config.yaml
n_head: 4
n_kv_head: 4
bias: "none"
init_std_o: 0.00527
lr: 0.000754
weight_decay: 0.15
doc_mask: true
steps: 7866
MLP neurons of a small language model. Each row is named by its layer, matrix (down: output weights) and neuron, and shows model dimensions 208-399. Each number is 128 + 24 x the weight over its row's rms, rounded and kept within 0 to 255. Numbers have three digits each. A neuron's up and down rows have the sign that makes its largest values positive.
After each neuron's rows, "fires before" lists the tokens most often just after its 100 highest values on Wikipedia text that the model never trained on.

L6.down145:122106113104103122141112085153103143159107132133148127099145119095196164153163111129152135135123082116155114087130131075116159116138128122140137130117110124148126090134124114144142112154076109096106116124129113112176122121110149151139149130152124154165115106110136146133127144140133119147107106161129108128163107102164129160170144128153111108133140119135090140154150128183187110115156138154143127113122160144127193132127155109116146117155151083121103102145129148112120128115146130154132164134122055141110082150113157157140108153119117135122124132155133118115075131118133111128
fires before: " |", ",", ";", " –", ":"

L2.down764:158109088098133105109154104122111119110113108141146128141134132157130137130142126134126096144139078097141143115139143129146133081105112140082114164149128185137134130139112121145128149116154111135160159149151137160109107144136140095125154132130148097092141150077100136153117143077153098119158162150160151102166130110151087111171115103129124097122115154127128139130090120133121111135111113145110097166152104114147125123131154135172081152157142149133132133127134124129062124145134158106108133104108134096129255107124120097167146184132123105137143109135089092138119122106126162128
fires before: "\n", " life"

L8.down307:109108079125097144131139093162146152155117110101148120103116085135129115120126124124120141089144127172108143124156126148092117121103178132123119105179101120096136147153170128160137104130122144138130136123140103113110115133140125137084126133142054131121122141126151102116126145134105091169149129164144103152138142161109107149139144116116159118128092137119089134114101155141117114070128153152119089134140158106086126134136148118140130148136117122111155126099139114113077135151169146161138116132133142114089102111141125100120099136134108087142122158100123098138112140119124104178
fires before: "\n", "."

L13.down483:105110146127134151083152114150110111126168143121124132134103161109147181143103127147158100161115108165169134098127160116163151172102147171162138151130104104091107169085120121154118135130162157097140106034100102141079131115145133119076133148150227120117131099106153089145116149104159140163153163133103117128129109146107127136146077097107141111100157100124069134131114106117151097105080111144107139143146122120143124148108121082108051125121137129142124126109143120111147120112128127117118121105165107142136109145116140116151135057175177103147107085123180128122128143140110104126
fires before: "\n", " The", " In", " This"

L4.down573:105110100144129152134150137141114086136111134133094167161135122165112166108136094106106137143106124178177137133171109133145123093156111107132105120132096116109119124090184103135144130121150136092073125184095116112115145159137135153102146160103107134123139111115131115113081129119113119136096117178122124110101129105121151123146147111157112072163071153170091111128110151135137130164106109134146137101084109140125101148104118122123080174089147117146135129141110161109171107156147096095136122160145114089161220171122097127109125138137126130149115079131172168135054108108164124126
fires before: " |", " (0)"

L2.down847:127162131137165134103169170120088117098116142162163120119160144134155142150113150112126173115119107113087107150136155146124086148112114147119113098153113133156148141142114135114117179153127084148162136120119122148112097123118116115149085130156115132085104115126144151171160136129107133138136116139126141086099138132167091128097132153137118157106118114126131138157102100127146111115086157139115093082140158073131151101144106087141104129124145114166181153132141115108141162123160133077152108147128130096161245140108123131190172139147116107118120096142137173142116112127125127101
fires before: "\n", " life"

L8.down286:113144138146076131131163102140129169119099159106120145107138119100183181117112114100116117134126129142112136129126144135157144131140134122092101126165125125118091168131109140153155157119140122136130127137157106149122131130139131138129127120116161091135172125128093127140111115113110169138129109121151127101108146113103131139145075141146118148122085159114084136115118105155093147126138162117093095090104116093135122112146101129150032152141120163107172109122139144101120116152154093113150146115113102138126171102128130118146111127176105128151138144124161130155130159131107129098
fires before: "\n", " |"

L2.down843:109131149109148125130156152158119129130133137118105134125116132126169138128097122130185133136127132129216139126107142122206108131127099155139157132105144148151182116138134116135130104136117093142107105085150142095128134141165099146115125115135231106103157180133133161157125145111120139128122109131081141092096111121120140087153100135153142131118133144161087138107136143123104148153121094131121119111142103129107113151132160152122068135133136099139109136125148142101168108143104150112149120101147134111155104117115110128064126130109158157094131114134132134153106124109073131122
fires before: "\n", " The", " He", " In"

L2.down594:090111092102167114149152144113127116104112102151128103094165147120163135130134091126157135138122106132121147147156134109150116086124088132109126105147116131120115128157126124103153163140169058164173168114154108172118102125151141092129115140130141106106145110130142110148111161073124130159143150166134098121113149156150114120120122110160110108130111142147111156158122091133139133140118086144116101140135127119151176160141116101143033155127126139125128148125163120151079126129158138089136103141136155129125255146111126116154201143153138095126122113134133163125129114149126134144
fires before: "\n"

L2.down885:167112116117110106129137107121100095149146088140088099107160106100147124123084124079144120146141136129179170137124148105165078095133136133134096138153152167114116102078141085134139116125120108158153145183130086141172160114127169170149130136138199148145137115147125140112116143113118140140124141158171139137119122115107128133153132125104151119164128081096085114092118107160127121100123130123132113149110170111136137114135133172121102137117129106076128133131132117109132131147149110151131159126124131109098255165134125146134130127094135173138140111116135129148112145111138108128
fires before: " |", " (", "n", " U", " women"

L8.down1115:109142129113083088102124134183127127090116116107087157124092116112101183142127085143150134081112080149131151117132153121115142106147095186110098102120136142118139124147122097120123130079123110160150133168146135197091121114119168141126155191111129167142107093107148124151144135132112123134121102110103128113131072126141103172096096125153103098171110077112081135173162122133153148094136129109114101160130139121110165133127141127057133158150123166126077128124170119111080186132139096104169134119087106121111250109118168152122137105142150105147126116142111105119113101131148079119
fires before: " |", ","

L4.down190:138127144146130140134137125129128090171081169143093138100124129143147105164133070113131118150136138080203150125113139110105144109137146162135147097120065117123155117121146152098101146071124083098126144185105145109115137157140102133134088094112203125147123108143132137144162120137143143113147122151115106130129162167091112121107109079098103131164146107137073175105115115123148156131170119120104129165140146071114133133135106154123169126115132157077144131137178141125120154142117155137135111131116126138100166147117145110157164138133102120137121107100157136129131170144135121108
fires before: ",", ".", " and"

L8.down129:123132127130140111135159119103154134109143146112144131068136093160153123135140100142155141125102076115187157124132114111105161103137124162096128092139113115153134099117138144116156131103149125108125096119152106143132142135154147138136130134151160123133117119100134185146112152129145145145132126137137145117139129135132125113129114113102093125167122160139060126126140136096102114122099129112131100108135150119130164146129132164133000123118079112124122109121135115124140109136110108146120108152135124107126186127161097132093130130124151159129129127128151140174130144128120123142
fires before: "\n", " He", " It", " On"

L6.down1107:112170121158151161144117127189109051171127160138134136124101136094142141119145146107136093161086108108163119109141127133105137116147107143145175140065106107145170089139136123123178177157131111153120084215114143143124133127166092120100156174152221147109140092145127158175149151143080130142098118113091174135137122114099135106143123145115112120158156104107121157105108081154079151113129132083132120129100108138094069103158147171154119122139137092111147136155182117088091143139098107120140116101158111139101231122122109147147130145098128137137113118098120108117155128103097117117
fires before: ".", ",", "s", " and"

L13.down401:111130106128147115119149138120144128116129127142137140116142139141115135154126144166133147161130145123136145158126141102104109141125094132097107120107112124121127139150203139135142144134133090146135143036128125092047120143102112122130103149102190120133161120115126116124083139121107106115141112109128111122140148143101127119156123152145132122138122131112081110138109119116134154118159135088147123131127097163164142125143133116130000154114125108081133133114172156166136113151106114114127116110147112146125069156139116168126083117151149151133119154139147123185161096119151106116
fires before: "\n", " |"

L6.down1040:140091171134124138097177118144156103152153074136087108128135127082114130105116102153151091094133120103143137140088091102162120125146137138103111084140141120143127148045161092166130157096142150176175137205138073158132152108132181132108138119189186143164114156136090164114141131112127137128119112148140147139118098114104120149129137155130180137130146121116118131144141107099154085130114115084156102181154137123122127091123156158135146142122143079118117112156088113142121134155137076124137167103124107153135174088158128147155126165109130083142117087121126160128117110145109103125
fires before: " |", "'", " U", "."

L3.down134:140143121130152153104102134133099137105176146115187103082188118099095114130117122143164129150138082141140118136129072155122105140168057146137074166139127113136104093140106151158127165112164149145130120152134141122118103108117120131089083137141097178128121174123138147140174101094105104150145167104093129123162144139130120095116143119153103152140125132129073120154091128117116106152143077135125149125142115118141130133114127136141015141117118098143119162097156103114143092084134129138139093166140143166119209138096157130124159081106117104131120135125106131138107135141097149155
fires before: "ed", "ing", "e", "ion", "es", " to"

L3.down247:112115123134156098106153167141120119122117056128139105167179121102169144097107124158122137135105120119152180121114152088135122125130089119141118126145142097111145138168152139172137100193160071111146127168129158129146101134137114108141151137121132082127080113106106121118102183115104094129147129109101148129123105189159120149147151085102158123142123138131109158128123096102100134113141118092141087107144123137145132095117132103088091091126150154114142118121141152090111124154144095125122160133098100129168234142115120133141158118127129106099134149133138173137125147108163112165
fires before: ";", " |", "\n", ","

L6.down35:155152116143078137109104117158137156156149138143078119102113118108127114147106101136142113154146142129127145122124190087125112061134092147120122097121120140131118146153146167167133117128138097155143154255156133112090132098126118137093143131164179127135116108164111141159156129120146110152156115164124172174131150124146141153101099107160138140142131044107125142084129136138109171137152141132168136100105131161123158148159163148142101173112093143083152128117131103115104111139114133145164102141142127110109255137145125130129150140120139158166156118103127135143098129134159092127
fires before: ",", ".", " and", " in"

L8.down217:114154141140102142167158122132124105132132155113121126083148088123144124131144110136178151099117099131174160112143116118114148106134145151122123095089124129115129127143130105123145145111141128114143119128127103164127147150134121144130134166134180128148119121134147178123104145118119125145141119129132153137156134106149115142147117108126096114130150146112085126116133138107109113131139133114131127105119150139112143154136142141126000124121117125108122116115130134119134115151113156136124118156129087098135198141130124130088133107124138113153133123131144116153127148150132140126
fires before: "\n", "The", " The", " It", "In", " He"

L4.down196:158142100119135139142124130085120130120135085161142144164167139158130144117134132154175197135133140117126139078106160181132107109155079118099096149135150128134132133134120126107122123142166118166118155123149106133129059135102123091131127112163120125113135109127153140137113135101129105166140092075121104133130150123139088107128104147082129101142130145162116166174092137173141136137123136125104077155159143112120158128120112093122066181124113131120169124112158092154102134133146124105135120124110135105119104134125124105142118113125179144081114094142118121125143132162135172120
fires before: "\n", " Early", "Early"

L13.down1115:154096150188148129117089129104165117167117115119101108073159117190115086193120096071153153150130153102142162133159125186120164126147136141131150130133114137169154115110112126122107113127129118102142088203139111171090168116141170140155129117121247160090125174103121170123109103120160117154144149113161133130115149108119122149143156126141136116106141138157094136080117100128120101120114148116114108110147180158094149096154107149127128126101150104115142126124189122142114181123097137139141145126080121139102107125074166126113102145119148117167136102121111148101104145105118151123
fires before: " |", ",", "\n", " /"

L2.down913:091131113126113138123131154159131149130119109114162126137122112143146135125104140113161161126118157156184134127125130131165126135137119113142154129098124163124129074127120125142114126133161104101146135078138148138101136134153135125126126113128200102095162164148111139110146166084115131166120105122115126121119160154143116117181112161151113127114148150129112151131133129105108175135142119130139077130127128121145147141142146107113052127100166137121145116141112138143127124117139123105131114135138137139140054173117143147113129104145150141103128122138138145119126145137061157106
fires before: "\n", " The", " He", " |", " In"

L2.down937:116122138140126112133116100110162146094147134113206117145164132108136119104147181141130141117132098108137145132118093165151143123143102111104090171124154122120133106144079117116129146123157176175164088143124143149135114140127137148114103112104058129117128103123142158133129172107145124112110141152107112130157148127116143144141128095143136175093128120111130125116132131076111131141139097126138097110135085172114136150117104150143086161110149104164127128076139116104122127094144159074106075135136103135158191092101125166124157127145157116147152135105049119137162109166132172121
fires before: " to", "ing", " with", "ed"

L4.down1049:121118140113142105120149147117166118112141128097126119122138181112108114162090102127126183139128178141179124126151103151080091107179110094133118111124192118131142121137123090157116121120110143115139132165136137132098156152091114105158141100129147108119143094105132122106094095117116103134124140154098142147129119156126159091150189137167141110148127131132090128118113139143125142128121140149118121151105100159149180119107139143128051099110132127132184142153168144124145126154104070123132147118095144134123200164163136165112142139140136124121098123142124161157149127146110101163
fires before: " |", " 0"

L8.down894:142155171114075098105157124114149130148116104105092148163101112109166149121132117105122116131129106132129159138120173103108153187097136112141148083150136095106124116138133110111162116143138123145135111055140119150149093136140118103098120145141138163151122131124098146089118125123163160152143106139143166133134153145160102168159145142168106158116134140158100150139118140157086121104159137122146128113129185143128120153162151105147082092101127125116129104098148156120116102135160139134133122144143138110111182134113155114111133126140091132163130098136110091167114132122131166184
fires before: "\n", " is", " was"

L4.down291:128119151183139112129136158133112103136124121143149134120134115132121145145101120144050123118122124119184119135183143130116132127145129150130088098132171109158143061114168105176146121089134148092094108166132154137150128167149091150133098133088150125092142148145138127120131137135177126151118095119109157098151076167133119108143125126123175057141148091107101119146123130091138127128103136133135102137105127093127141101083079091142070085126134132149134130133142152096147183160156149118107145119139120110111235090104135116133118157138129123134144118099105184116090112152123152124
fires before: " |", ".", ":", "ar"

L4.down1132:119112090154119096129110142130144144144083113124114131103129149130167136129099117155105121130139088113161128114167155120121093113153133145122115072145153117118153133086120105102113083095149151068129078195135145118134100125148147174124102141164212174107085135143133162154126148112123132138147170149143155132127152103153121137113082116130135151154148119147121123068108119135107156086153101124109082117129112121155107131119118151119106134104132088112158107135140094098108115136135102122141092122110137127099189136124134112116162120133161155162089137115151150115149137117143144121
fires before: " |", " votes", ","